{
  "n_layer": 14,
  "d_model": 256,
  "n_head": 4,
  "n_kv_head": 4,
  "head_dim": 64,
  "d_mlp": 1536,
  "vocab_size": 2048,
  "activation": "tanh_gelu",
  "norm": "layernorm",
  "norm_place": "pre",
  "norm_eps": 1e-05,
  "positions": "learned",
  "qk_norm": true,
  "attn_scale": 0.173,
  "bias": "all",
  "tie_embeddings": false,
  "parallel_block": false,
  "init": "normal",
  "init_std_qkv": 0.0222,
  "init_std_o": 0.00419,
  "init_std_up": 0.0222,
  "init_std_down": 0.00171,
  "init_out_by_depth": true,
  "optimizer": "ademamix",
  "lr": 0.000507,
  "beta1": 0.9,
  "weight_decay": 0.16,
  "lr_head": 0.00693,
  "grad_clip": 0.5,
  "warmup_steps": 472,
  "schedule": "cos",
  "final_lr_fraction": 0.0,
  "batch_tokens": 65536,
  "seq_len": 512,
  "doc_mask": true,
  "train_tokens": 667200000,
  "steps": 10181,
  "dataset": "wikipedia_en"
}
MLP neurons of a small language model. Each row is named by its layer, matrix (up: input weights; down: output weights) and neuron, and shows model dimensions 0-95. Each number is 500 + 50 x the weight over its row's rms, rounded and kept within 0 to 999. Numbers have three digits each.
After each neuron's rows, "fires on" lists the tokens most often at its 100 highest values on Wikipedia text that the model never trained on. A number after a token or word is its count.

L7.up45:541472516471504462539560697523533579489504568534514532472476491531492530499487470460566477507386568525540530555538553501535528446429498441529464432487494595568506517517557494532593612459423506491495528478499500516541520521563545488457494477492400524597536500513476531512572575475490507496
L7.down45:391509453572555580548528429415472490575461423547471503505535563560552525527613451464469528473530454574422450586449562588517568512615500521469480550435551549473499487379482496486497523544530458486484523492463535531581504525377503520605488560520636519471519547443496526488538399607489534515
fires on: "s" 46, "li" 5, "m" 5, " |" 4

L3.up665:517513592461479577543451521551470484475509536563529566536469497524555482496455575411498515571554534563484518549459330530494552401486519572498452461487557569486601480454496514552355554504460582447367436471417488436567542541556425469529491443419559643503500566552528408531473525518557490495
L3.down665:546381623498485577489458402587508430478613410439476518513475492546439589507563527513460528430537489597395528439404453498411494495535495577463526429489567520444564485469537534543574462484515564507508513521481509504518501473475527542545431503506558521555464492522532496542515406472491468480
fires on: "ed" 63, "ing" 8, "ved" 5, "d" 5

L7.up72:548513512499540566528524441537555515571485543480409519576546503528454525479591462537532537518412632552486548469552566551562522539551563472553521567529467506509503497542566585464536566567595553553505566542496558543569597519542585497555523534538598536566514494484505512570508491468523577545
L7.down72:655395557481378481496396472593502579489558593560474447465493470526495511493462456471510447480600511519565593497545468493647511466516474548471471525482464516601466483503408487474492508524537480517495511529551504474562497561527445539491488557510447437527505369539560504566561552527476534502
fires on: " that" 19, "'" 19, "ly" 15, "it" 9, "and" 4, "li" 4

L7.up111:539554497483546539507489502542543491533486532499520561532497476468515546494557479464596478476437596471452523450557552547508560463463536586508546538565370544547475549498579554488593652508585552542514525521516507511560572514534572543584467529551507540568500511468547526556523542469530567559
L7.down111:582428393455438484530484501461546543439463492591491449540505559526545507477471468554483569516613458621530540505460492517564518514503511548520514481453529519483470498467410549446526504554469492566435549502498500531565585566469392546483523520514618460550470476423493529525578559616502538515
fires on: " ex" 58, "ly" 9, "cul" 4

L7.up1507:622554542558500496541543526460527568523496524497482493504536515539507485602491485550483561618457512543566476536521564501517530621525488360454474468424491543529548595516556461530508568463485516504450591515608493544625494602505460489486506504478448432458532534513448469432553441450557395458
L7.down1507:246486574512541566447506493553392499623523479509498531558472476537494585466547438457480453495490462409523503470508443554516492498531456534525477496580521517537479496495498464500562536522434556450571530424520472404502418495497554537582523579502577546472430500543547456631529442457514522506
fires on: "s" 33, "'" 18, "a" 6, "ur" 6, "c" 6

L3.up39:505502570580447491490512445570532456403509554443458488451517488441528475435599491446550526445482472468428548519492488462442476510501463545481502438543446424581470413559443401458492436515466560520487565587512496533538513555531376497571481467456526519601454523404511484437457493545405466493
L3.down39:591549405527417468534482533448533434437568476451521506477453598467503488526520530367478487557542511448467514425502533393536448507416526501583538516517522498470516493493433436494458418411555479549540467541511470557579491523615582521485472555490513560483464534446623515391459444498464516524
fires on: "ur" 30, "li" 18, "ri" 6

L7.up699:435578401573535562557485470540480451432495489545422480483401549448554470458587418479495429471492515511538397530394432539420433492496530565453564534537520525475438584407399395558442452547516507559529477474525553469455553484518467541490593512524493584497455425505593537480477473476465572501
L7.down699:502512548459430470431519492538545493496520526452526457492550419541505527467358539523490603476490486483460562483544456487413546486519534451480408603537491436494512417512384555541480461527477598534456515514438514455517419474512613456446488507519392430525518517576422536483466536488565426445
fires on: "d" 23, " part" 13, " with" 10, "c" 6, " along" 6

L3.up1130:493557556506559516505446440527412483549479580442475543482455558485554520502475560490632536468468580475402420571505534499498417527493482462462508466362427556480413503631579592432424491477533514483535492478492386566570491545520445520509456467538532430463538476537449581446506547507452490451
L3.down1130:416513555484540456481490545493537451591589524455425528484474471601438543420473513448466597458523520423515396481570472566567564536442502399494557485456445493530473400476550511547564609573533578428517499416455535548481517445532456477581475495506522402429518382513470526462573520459481504516
fires on: "ti" 25, "i" 11, "-" 9, "bi" 8, "ni" 8, "pi" 8

L7.up1034:415519635505499528449515612505517532522544563523550486457518445518483508505477491456515371551491396526428483530468467541467489424533427548495499454528547526484523442510455500669555606533348512547531516423489459475490460532522489551480509436470403482581492516513492598408516541476492557448
L7.down1034:389582543570553542562510529502479482570395489417554490531441565480585540586508498477485468430451531461537460466480558512508554560524580430498474509436496484412451554422530506487453483482556501419527468525440585503470461508451557472501387439514506566371536601515483481560479507467545374446
fires on: "s" 35, "ft" 9, "ing" 7, "," 5, "and" 4

L5.up822:499550461542402472511488511547471459518544543480508500477615515478479536507578494424535459525573457518540508556532495413424517435572470438452504513516519524386454551540525493558567426433481448581571559525518543430491418553549543542542468465519476594567514462576532491434489538494564486506
L5.down822:555424490567524460509561511350557470457420497481449512505494497475512460444565529561361502560392549439456502553494609434421475563517542566556467480454548498554406432534525476472462475482551471577483405541478492508476520435532515519493470474482514473527450469515492469524427524529493558532
fires on: "," 39, " and" 17, "." 10, "%" 6, "ho" 4

L7.up933:526561472531498564557588475449423528556510525450548547528430463471420581532574404495478538455459437582437516551471552582397415588514583416470535471540516548564585506572444518433534502495433406416565536508526504504524525561469458485450507593407434468519425566380523473520508475408457491413
L7.down933:445493476495601504501448434427511506527481611540486452445513505439467395464519456544459518460485492476541547479542543383539558592464412555498520479432453478427493515461536429464437540531511483451488455483422513579452447535510494476487535450482610431570501487586493466424506472586631499498
fires on: " and" 33, "|" 13, " Pro" 5, " International" 5, " Game" 5, "arch" 5

L7.up795:576520451496564556528568511538500563480511553531478516518524415463467562425534565476513488520413549511550444494568499577461568440472508438528432541569490577525544529475482540527517547549525469473440529550529564491566509423498543563521559601440626592527433515526443524461488455418499605491
L7.down795:492536541486489513551458476535544570534388516545445449502500660483537493425483502454482532568528454540561528473472565422638445512508551570495574513426450465487503567474509554515475500532499531486557438587520482497506571496650505484511445395617470469547494468463474467513442576547573519522
fires on: "," 78, "ly" 4

L7.up1521:558582506520485527650567565516445532545474492627451574510534517497530477577470478437468512563407660585549570603534482403519520636491536488449437548434535518510514523504441458479473587559578514503532529516539480522414518539526418435431544452539505497437426537594481437475454562544497445516
L7.down1521:477492655511579507428457418527495554554547530504497490487446498487407593501563543454521562519586387419589509498539472502544467426519483534488553605587586482466430521499548536467464522416474453457540460525390551486554470482532615545519533582474494520505525486463456470504501415527479524506
fires on: "s" 29, "'" 7, "est" 5, "c" 5, "form" 4, "es" 4

L5.up342:552448571556469411508531497477474560429518556366513523474499452502437507505524491511465481494564552526489505483531498506467540479615480499460626496499565448547508510561576543379564473440481418554528469582534589390535463533454372484512488465481555520566422500482510463466448591556548487458
L5.down342:495374509500557546467505549411534497512379459481512509437480503512480546551487438555518423476493437540540426501572506488446503510524469521437461490459516509544431481505442532491389582539545532443461392628539554526500504514465516539509608497483549505406469423417423492515484458569517544474
fires on: " and" 26, " " 13, "," 13, ";" 8, " which" 7

L7.up577:631582558554527551540451527459601550478541563528521543540540510525487484638560543509488507626527489535529561513577566552527484578523548423602543527517555521525558571487523509448420453529556536556506516568538489572591550593537475439519499585483513463442509477528543457518561438525479523504
L7.down577:489523537513533472517525456607412480470479491455427437505493554444478585417446407464430468500447453512559443511494452445471435487563459466491545564579494477528542533581558491542527539554414554473486541504578484488553460560471536581510534519523544505545485468551515446495512484396577526503
fires on: "'" 29, ")" 16, "y" 6, " $" 5, "n" 4, "fe" 4

L7.up1279:445486418551486480481461521468523535486526584520569504536533433603517465487463550465479582514461462464577427561520463500481537552560501378519489474506593474479542483544493518497466440509477436422555414528479572408453484443452461550513520533424570476480452582508433440467522418494467591494
L7.down1279:420501559460549501538482469495495562514483465550446503446511524449485496430577508437564513503459491496400565527427621430522475501507483587525557457459428475492527516562463520584443460511618481467502509533547488480456493479615452486467368529546430534542533438510544525507468532511564499374
fires on: "und" 16, "ul" 16, "," 10, " is" 10, "is" 8, "round" 8

L5.up1297:383474507504488576459484564468426417436469473442497465468450494489515479508460465436522458467528483460506458488417504466450429484440429468455572447455395417457479519579471392455452476347463452419547483423496504457444530429446478505403549401507501445458491460443558469444447448418420423485
L5.down1297:541486484478550448513485511500518532530565501510550422534503600413489514496485451572522447482461463516424513441448412577495479595464500583474478405539433529444557534454492429488520461523601490565436401591471455505615470539483497467570416548499416565517485511551373472532442571556589488484
fires on: "s" 27, "i" 9, "re" 6, "ar" 6, "g" 6, "on" 5

L5.up879:516547563570526461550500578517555455514451571512491516418530418470591479595541419475544490467422467532503467544504543525514518514495338484427582472459545527512523460437424487380541651483441486451459524490484375501510477542507547485552412549474514417497467531484433483441588426481532469573
L5.down879:419551415476428460469481478417487496518517518591493488484461501538443524463500546559513452441562495453569472465497513581489455540446451563553439472471574485567513443597559578467462535491624552516522485454487516529435469588430596472494538538511555442435547359539543562565500514486485452429
fires on: "s" 37, "a" 16, "ra" 8, "da" 6

L8.up660:532505488571428480548468459526521518531400553462555408498502517471494545476539457536488495551570436408591518460396482477410552525556444550498532507551551524615507517393517513519376513433501536437593464528548469457533453560423448515553435387493562536483487481585482455488553632519474569454
L8.down660:370535615496527503430547505454475565507466522543497494453521506486488513488548621519463545503564415542505654514402506591512467496387469522519520717480514505467510484572521488520549499583603462517477527588511550562510527464520435440516529523582613493442486471512464515525484464470508406510
fires on: " on" 20, "ed" 15, " from" 9, " during" 7, "ing" 7, " to" 6

L8.up1356:490537521538522531540465461567520517407411492513502490487519492454535396510460564520462513564540566488534508515453415538532549528505486579489490527516516502401540548523404576507408443562474594567446448450485526436579431510517417468529538435487518481379515465536495538409416466542549455409
L8.down1356:299434532446518529497460536476513550525612594509450464526440476424503456494467507476435531468478521573553474378513495482526518454415505470522498580492507567467532524446483413554588528395561429538466491458540462536537624579517499559577475535497517532524635544406475464534541534467527424489
fires on: "ing" 45, "ed" 10, "ting" 5

L3.up1465:511510552561455449497464543419454507547545545548475489511533479525505500645500426552489537415505553460570456558465503515440511525495432504590550472466540528580480478529458454541495490435550505501545563489464502494551517524526438575605485505521491467459417546623549521443479524536597453439
L3.down1465:535475505464476493480520505439492477394528481541446456573419534434432508533492550395458560492530579525513489484516547411476537459487516450587517448536381487614489441577542505547448352483508485458485474462517484556503467504487533578419446453532528485512471481488516522435596481518503518490
fires on: "," 30, "-" 20, "u" 11, "li" 9, "[" 4, " Lu" 4

L7.up456:581457612451517543471508495472535585562500549492462435589519440473507451562462456529504531563412539578465568550561573520499483565498509364528377502456567488479478517501526537540629531490469485559433468574510502510465523510557540401530519507443456557469449544563420446474489482543494527461
L7.down456:621489496522563448490436500485424553527466538465457516513537520464429552488559479435524419578505419532601481423517496471543423541506482501439528600491502514500449548590580562505581543428518460458541486446560492448536444502537472622543418495535615499497535477462542434583547513485469532503
fires on: "'" 29, "\n" 15, "s" 7, " \"" 6

L5.up436:516559489502449462434575476485364551472540501548490469416610462526485489433544459526505518570487521406484506496456440468479528460533561520531567472497495569581450527600562405524514523511519494485577572609537550479528555478431504532563506437480515537451488455568561465507394576561477524551
L5.down436:511517553467420478541471542478467565488519458536518396586415570464475481552486474504513546467465481646526463365652365511506410520470509382475555386489490500470532433464569424492481463538484509473488455406461504486480490497560507551546565423531539425462458553490393525467572543562534432403
fires on: "-" 24, " De" 14, "," 12, " de" 10, "de" 8

L5.up1164:579558504546471590548569442605590482381524555438539410501495513474407391494561473468597473541422513513532477520468455552500462459503508456436449510487483485565565599428550546483515490540442571445535585508541516434509570564519507426515517415521570541517489516427450501492569486488504523405
L5.down1164:586563538457492450448572523420551458490489389486422534554516486469537424450419528487527513587451491583433486489467508464501503539457498548449537447576533570468546458596547555469451423469508484563565447498500429478439492555435497511534536499534414560532456508478532503531454488463481503567
fires on: " and" 30, "ing" 12, "ed" 12, " but" 6, "ly" 5

L8.up1043:462539554497502504561516559601552523549511544545584519552505518534570573474547523599502607592555507560529485556443481564518468520517530504536488572599474533465478433484539580488532571538584575529543496601503601530553497555508531557519502484588608489543493546457479542452457510487553466499
L8.down1043:582506413517445484377526478479489494527597534470406515529451428392448537529441525506535483390506503394550551550503514500518544511627519510529519557483492458523484567569502507475454509523429504513452480420491487533460511495576508561479486550483396479514429506567434481521589670461458500425
fires on: " to" 15, "st" 11, "ot" 9, " not" 8, " will" 5, " would" 4

L7.up468:431474424434475523505554542538554520487524494541475526464555449486523460484449496476546481445352522517455455485537508577502451461552533415542474536525407432454593500426507527507589671421570449597504460515483449526508477495432546485485420477518378499545449495421493550554519437491493511499
L7.down468:452517472495445489503491449439498503551453461494498417474562512487469542548556544449448511518526367517489513518438502472534480584454487579454488494498473517457464565508514545525487456531466499454454610512584478471512504465439453528611555475446695473524522480465501432496580563538489555502
fires on: "am" 27, "m" 8, " A" 7, "im" 5, "se" 5, " of" 5

L5.up956:510524530505555591528595469473528502561472605540513519526558579536500616576521533518501585523555522574580545520484553506539527557482529547532530535567482529592532467564513403485553586516520517522521561490574506543584521530545517536587587553582517581525547498515515516486486458495528516509
L5.down956:533502532470448476455424476494452517518537481458646462551444510522557445457433476618528447399484608464522560528475499472497467564581536469530521551492476508479539501454486530465551467567534527583485449479463544518565548546487564522569384483504536541528494533470563514491504526535520500581
fires on: "s" 30, "ent" 16, " role" 5

L3.up179:513530484510525504441495543495481614430485556495467568498454479414666568462515406429577436560582609498450534533397507524498465439534428482429503485490573500486518510514447521480427489440539535471454489467615397422548546515462489480444466462501451524544519537429426493471494454511524511573
L3.down179:494508506471473472442507540468543563434496540470504490534544532435593552475545495457511547517454487499520540509417487452550354447446451547472510533522519574409545506458526497498530545490488501547513598427608499409484615553409487641522447440560482394416537417465487469479526476452498444507
fires on: "ed" 45, "ous" 10, "ing" 7, "ive" 4

L5.up937:468446482547513486491408491455458507452560446467488504453538461464476508516488472446521452427425399475487505471431465472451456469426481460438454450504479482476522510493455381430363483380442438499459538489426458498449431540459481484391476525450472366502486499462502465442438530570425421447
L5.down937:444433458510578533499550455458467447645446458450562469526490507432575517504561577450458497508487567499506578422538519482475463547523555533470434529504494489475504531432554560553542480469501499506496453475627428545463539471462490542567530490562538627359495487463504491554500415411527482459
fires on: "s" 21, "–20" 18, "h" 10, "%" 8, "n" 6, "we" 5

L8.up608:489553561451457487496450459570505593545475553430574477477501468447584467387522493455501531486616485499575547591480451513492584510448481516417458477576472532556446589568508491580521539523537478465524536554484544501517514453485551526599507497479501514480461533516625438557508527571512411500
L8.down608:387528437496626511509493455508545481553464493535439549478450513534391564502508522608584427500471511472442520518548507505502456447492542482524525524473580467496474414473555520519548529427540501605499479547563520494421552504533561528536443524535541514414482557458443511484512419609554524566
fires on: ")" 22, " by" 7, " law" 7, ";" 6, " same" 5, "^{2}" 4

L5.up1385:447487520463513571521523386415542494524428592538476521490509562480424561448537513427440602493481465600507470531490520396521500524449551546497492550510471489559572400549490355414513493539470460525471476475520473551586438441503487417507579501521423563509504512523539516470416452493478513547
L5.down1385:505495514451464508489382493454468475475545492464573522460541492528570413472457506595562430456538538476511553518537527446455486503638521439523525610513500534576448552469465497497527420535486547496441514456539542404503512553482526566583424558523574520506540508466482470448556465511543469556
fires on: "s" 43, " 19" 15, "ite" 4

L8.up241:494488454510508443536545477554455531508549403542529504485518544517548502589501477605458517463536610567496435407482542408490512565547536483517448542473385529479524428523442553458463519506568471538424536483468564530574421523500453466445470519541576485460558577552400400521463461444566430507
L8.down241:701534510529394490467599512480467475414446594482496520506490481477441540476435531486492504475545429513564515501523447511506508487481469551442520559435534355420518532523500469530424518456441486494477452431511461504491542426493473493599516512425436416577458439576543528488475532550462565526
fires on: "ed" 34, "s" 15, "," 11, " that" 6

L5.up584:479548583600457536478448486503569567486559501475427573433533468500531526465514550531562530520549486480563518536411544507496535509549513521448564507567494420532451471573513490399516582429484586461512471541451466493513514544534442456561448502390475525492473539543482534426487467440574514470
L5.down584:441525497534490477496531554480541540515472477514507494417438517525440484589573529460486518549578522445465546511451454525414523537526514535464493642419499485516422539474453458476523480553563441492449549613546435515544511418450482558483542504556559539509462510541509500480412611556509492461
fires on: "s" 28, "ed" 19, ":" 9

L3.up72:550547513482456478435485544502490483505482497466445514519504512480419436534576449464507420526458541474481481540531546506478515474646501607454518487482546559484465546400513484511480496634427452512488604538501498559569418515488440445414513520483506552447506514508486549477489509565497455450
L3.down72:494497438491497479509454537471436461423545500462469547539412404507473466518465458491516590527568492538537520493493530537430519447503499469419516500451545499522507520519409491547543478433543516571531399550477481520525448461550537584402507480603512541539493395508482434495553514480404429473
fires on: " F" 16, "," 16, " to" 14, "s" 11, " f" 11

L8.up355:442557548465422543459475380548496376554518524443521480454501513525558464478458451529474524529468483513452470475387501486468523471473412612471506504444490496492476535514415563580561512435509503526515381508458315456475395507528394453492466419526431483500478496564569407521506459468509313515
L8.down355:591489467493557493478461537434443518454448546567543482526336489500548546480528509555476475403538548512533483517508494553493526507544523466552457458572535446463457514548595509438515521488493511605339547430497540482404517499496588598472451518494526488496487518433553476503559523509516583482
fires on: "s" 22, "ing" 17, "t" 8, "sh" 5, "us" 5, "ot" 5

L5.up1186:569521512497472541520546495544567458451463496512558503484555553442471547442502546467529465520365487461541555481421517562477509511489540523449572521556453478572501537460541543553350470374519525431498441496520457420521592503486393395475598481499488564509543566497431468473494540524571531539
L5.down1186:521530494480548423537464543440455502521574477507528510491490504568456561466478474540417498459553505504579487431546462427448406539451506535497508472509505486540491517514485474566633440425513494590507583553564534531555519493508527600484471547569525451423503497566492486581477414494536414556
fires on: " during" 22, "ed" 15, " at" 11, " to" 5, "ing" 5, "t" 5

L7.up657:433427546409432488411558420513468459574462429468561515492528493395477503438482433445588500444476494466399516523452385500479518380429440477514527485502533457433525489437433489487581535505524423540516359491428484426411443480531457506550450413495391537542419596504588555444393491549508552504
L7.down657:681535432506437525527441438424541518367457413504564473394473499538525533513486601562588489470479480549509483476412565487505438458415512539480505412413476497469455467486496527524541554485543476492389514479484460534529517515423447503516440434512557449522514506406468483462621568500483438433
fires on: " of" 15, " announced" 13, "Career" 13, " became" 8, "se" 7, "ed" 7

L5.up251:507523504522543576578604478499591570556511562565546529584461499557475541471505589530513527564520549520568445511537539485487518558508556526519522567587571554518509494505547580477560462566537515530552459527545560514557550462536527510589582489550570568519559625524526575534544558529504533547
L5.down251:453505450393464459455416481402463554448466478539444547424515451553488383525552464486486493390518528487416554572481563491553509522567524527509563515485466434558414469560408508531477509536475554483471547518452595499453440482517453563438419554550495482518558491440502472516579469552451505518
fires on: " that" 24, "=" 9, "General" 5, "ly" 4, "ally" 4, "hen" 4

L8.up1226:514572497562507601535549542567455596480474364511581560491481600547525504553489499514459576518544512522566472524493553506500512526499530434594477519516554587501467492485508528512546570510594469521492517540494533534463574559499459487449535505538478552483546567554515474612494445484556498579
L8.down1226:601518533629415422456582500456546497515517549487438486524482478496446523442510467509486482525468531487526514546505435524426443569517447599461535596478550410422479559555573512528402515492462615473515468433519469461570447458571519575662496518485496464491509537539510566505477612468431557504
fires on: " on" 21, " to" 10, "t" 7, "st" 7, "k" 6

L8.up603:405496529473528580459476369464503437514559522483522443461518542465488521391476510555520508513457529504454422420388442484461520412379487577510474534391517427472493466532514521510515569417475487573496430527432485529468465520490437473530429469476539463520511472443529379507534492391507363413
L8.down603:695556398503475376420558573599495493548443484475533477477432411568522451551511496460529509499546534533506498525485577549458494557487477382472503552612539567553511621495483533408570430501567492554362585393593525464397534455440547503529505509493518553569469509513471515504492454481556532500
fires on: "s" 33, "t" 5, "R" 4, " Ra" 4, "tro" 4

L3.up1409:534547552583526434515543549523453493497503504493519499528466446505538410448561521489487475578405433477429452544503463493468475549588458464550556491474570541491473507578447508476584451543566514451560509513527513448546364499426440417430550550519478488465470510544533460579453444466486455451
L3.down1409:559478486438460481523458572575425522443541462534478498518441558510542514481581490495506531535517445474535579514546446482442505539503465541498570440511517551514558520564600420413587437444486519581571603490451555454504522483447532528439428417476476619487543311500523538480482576491520529536
fires on: " to" 79, "[" 8, "ot" 5

L8.up1510:528564503569484622599546512601514515465533414565554441513530556540526525504549459488514496499523558534520448565516557514468515519498462526542533581516516565522503541584504611558541554562596460541489576486527584506632464594509471501475529483500586548549505438493542476466490459533571498502
L8.down1510:581501528493508534406537558502484529518569551526425521539453458424477558483477476508509563483556494442511503511614503480574473488470480567522541603520518420499512482551550409514490497480390533562536421481528447439479559464589538506544502485500441459426503551629413533606537574490419473462
fires on: "d" 14, "ing" 14, "ed" 13, "s" 12, " such" 6, "on" 5

L3.up118:501491506476552517445506500549491496460482527521533439490529331489509465448529434488460453431510508496330489609511492404518608463418552417554385493460513499538489495654470394480534505511442494505383502543541531574518485511636523471534571535472468490534482474564502509497450472509420428551
L3.down118:452497519522452553498591540441608514510558482517514606533551494522450523656368355558434455463446538585518529460441533528540508495421463469591493482541505471501496533541455562472566428487513492497422456485409530461526507472508433541544477482553519485510465487482471480516436532516483521490
fires on: "i" 38, "te" 8, "ate" 5, "y" 5

L3.up619:546495607472597533452509559511482507429487507523566512507481482521541449488520484499495489429479519504554443432493434387508516528466483467459501485434547516522525463476471487382469473541531598453462495460563402521494422532493546512639422569464413377453532460527491581483526448447514500467
L3.down619:584502493522585468505394441486524416483409499448512504438473426606381482487499494609471416410442538515436496551518511468595509539460462449461612552407471507455457537604510437459433516481597497474557526534534483505420477501445587529619530466507428488494551452470629498465532505375506463477
fires on: "a" 21, "ia" 14, "ra" 12, "ar" 9, "na" 8, "s" 7

L5.up22:441499473540500516452447525506550456403507421453576427531518431473588464496471467465496397428524465475518534479441547574428469454468471477487527481461429484500457439523429461473544501464400432546488485442563466525530546465436530444510505496471524573505474438521605467454458431546422411496
L5.down22:582503504475502468487571519468472554501547593478529471596485509468508472479486521531549624521560467490504461497439407538546453660472528648424502433504422488364526552497538516542478420463538451512500485521454456474513492467505537524440500469545431546540470579479384549496517521487504485482
fires on: "s" 24, "re" 13, "lu" 10, "cu" 9, "um" 6, "ri" 5

L7.up1176:490577529504529542554541523561533573483489468454478567548479572524548538460542463571515532515512569499609563546497601526544578533468516476508555515526459512564502563538462537559574539530445511503507581512518590537619554508578546502486584528539572552580563457503589520585527444518513558493
L7.down1176:504453440588579508523519448516536470483497618558549531526606538549520545536489496535530530395539488510445491546494503540500528493522564514513470507541505544453435448471554399451459495506580569491462440450537477501575514468527605537504489542519398403440490461486391588523506486513449400502
fires on: "re" 38, "s" 8, "is" 7, "tor" 5, "g" 5

L5.up809:491600589522439505501507441481393520520446503488554542503534544470490488508584391519478507486483497468474420449517472564463522572524466487463596495458590536564513497467528526469535559539549497582549663573484515451479542438417496559519423426452541533564471500563512548427514459502468531544
L5.down809:421357480579475511498550488473545539498502434503552460576446469592462472517451440410450463503503469458538454598559472462557392522625554418540382518540496446532492493513472527458509496471454483474524523471485541457536456513515462454456468501514460492509518441400639496518454602422611494354
fires on: " \"" 35, " a" 15, " De" 9, " fa" 5, " de" 5, " So" 4

L8.up828:479542622495475522453538375587529634512475499454527395468531413527523483521627491528488564399561597545422551473440456537504534571482427498467481506481476522545493496484501500488472473564497529564483539610497467563533616483497431481493461469437513474499406560557580511481458489560531507510
L8.down828:224532438562488476491468517456475450461462574569502504556521556491486554488409496423597490530478455481469565503475497488557491489440550467513494682554479582481490505492514490506501448496505505548493422511467466453399516479436505553482575569534542503471487525466522492461517458471464525552
fires on: " the" 30, ")" 11, ";" 8, " who" 8, " which" 7

L7.up847:520422546558406534545535529497563551429523519480510578524413433543431477452612454547455603553439449514520515560481539481386518552475451549442497497606563478534475572493505487483518492439525472518497484519554539489455521527492411586528458548376497592512424500499386602502503523531486459392
L7.down847:420498549473546565522504422459448519526379499539550481476537517437471449536493580470580457409571489505517456468496547527544529551550571438539530526525387433587441510510441512499482504601543510452376387507479532516531540511507553488517526424471511448540543475501503558514531441445516608469
fires on: "," 45, " and" 37, "s" 4

L7.up1351:562462579482464444482530570464528494478490543466514457469507423496568493491498488422542390539425463492425443628546588503459494489508458406426507425464520517520504545530487484598543511485440475506527558487530514471588514531521535465416485561481386542567451453548410558422434539438500549445
L7.down1351:371539579577595583583516446495442614604440481503437451542453582504515571482475449452469461484498464448563458459425568462533540569587561494530537493421469486493560554349537535562484476550521531422539453510520542507485492511510508478539494493512594572443445568462517475538504507482540490506
fires on: "s" 39, " m" 7, "ft" 5, "ig" 4, " |" 4

L5.up985:495546465495431478468532477423487559444552509553490547462467570509556448475507507455509535538432474473418454625556487475507506541477443413457537495507467540535448502499501537463502523558452577451590538471440478508523414522491483481466433364437569448517485618530547450567496503451509540516
L5.down985:401495434488523468494527534533384462559590508492542537462483535501431481467507604533456467421566378398435522487601540424364466539491545563497491479452492509508610500475586598520526493565538478467424501552406448531431516574447507525542426465475450470544493366512469529549416534481475495384
fires on: " to" 13, "T" 10, "M" 8, "an" 8, "U" 6, "ana" 5

L5.up117:523542546502525536450448376517581528410427474482493493470578492449475503440482479480485470540511571445473493516502591471512507505524474599480476506497538508529489481534474528513454554470429567546525425526512506498476498504571555565478569467474515486464527554519491573482509545538556494498
L5.down117:589395495471527458529422612429477489527569564461471543536406401450491524468499456521492628571507432503464497461490531433494413580522484498551474490488552536544588509453455512586511411528523483487425556503502518522475486537505466548510502500503505605521554381498428460461509509518480470431
fires on: " as" 16, "ed" 10, ":" 9, "ing" 9, " called" 6, "row" 5

L7.up869:425485411551511530503489420555466500541550540519526542477499488577553494347589511517500456459540614594430515487493452538472518502531511540544514568562523467439533561528483567561512600560613493565545486538415493467438580477543464549554508500521586554561481532528516598501462465564508587525
L7.down869:639536529413382420451462436544497573354462529470429431409528452458463500524433589438559543535493467481516483464449518490458482459491529450427472458536449535480485503560448543521445430491465553534401474525520545482532445484435496424404467503506426401612502466538514499490531539508532481433
fires on: "d" 22, " as" 20, " along" 8, "hen" 5

L5.up808:544494475597462509432460457489533472476481585439514472583514475474525499539498518487489417412457482532551466510458489404433444546405493522405491434483571519505461485471459352415424452420461467445487524479471448464500477492510437505569593554463421463487508503494470533425478539527439484445
L5.down808:476431535498553463448538523535417471595531432477529455464481560539484486506541474503453510518427600439569513495514546502484513479625540418473493527446461459498479452492521541576525475503511399518465499469456486562478556487470544542457427469504423519438499546497558538548454356469505538437
fires on: "s" 19, "h" 9, "ite" 7, "'" 5, "v" 5, "e" 5

L3.up104:501551532516556450489520512510546500506473562488524480527506506533441410507455465497524492468433518429472467476521469508567521531492416521491564500460507549521470498568398432449441518419445523564476534499507436507521432570573469512521492471462491527540568454615500431439511475569414417557
L3.down104:546510522443578492509436526522485427450453532477512527465548531445518554406450486532544470485452421541472427480438617465581538489427505417562470598461474536533412433573455539447417503527502416467526500440467519528496524482579522496568451519525443539525547515523474554547567543450499475556
fires on: "s" 31, "is" 7, "i" 7, "y" 6, "pi" 5, "ia" 4

L7.up824:505548557570545498491557433506484517442468524490473500561428443475528523444486564524558525487547566556391523492550509429453537494566476568502517476599463440436412504417461637534459426415486469438478526506544432456543586539486477475423546517423456553585452548570482471441453482416524517512
L7.down824:464505418511477515592447505388546436617472473510518562390425528426486563441497371546452424476466512526541514504640457494488476535446498415481332471474585558477550403507563434490572531523500473525472518487440551530528423536508561473564413541505519422470606404479480538503458486551538521555
fires on: " |" 17, "s" 14, ":" 12, "ing" 11, "ed" 10

L5.up298:463550506586438524525502565489422541421474580459433511455503510487510472443512460556435510527478532466490544537507546432449587563495486490472506512565480547520363539563504555568389472502497503487538511535546486527560538497566532471487396486482477597525426463558513512505515501475483466468
L5.down298:350560492594461514512503489440426469476460585504505483420555457513526495518578578577594529551475395442482607529460481522463544493508447486441451603533398521531428588541475501523518486529502550499546453608497539484525447480456496485541460461532564548516387552388578490495380544479543526525
fires on: "," 30, " |" 16, " –" 14, "-" 9, " (" 5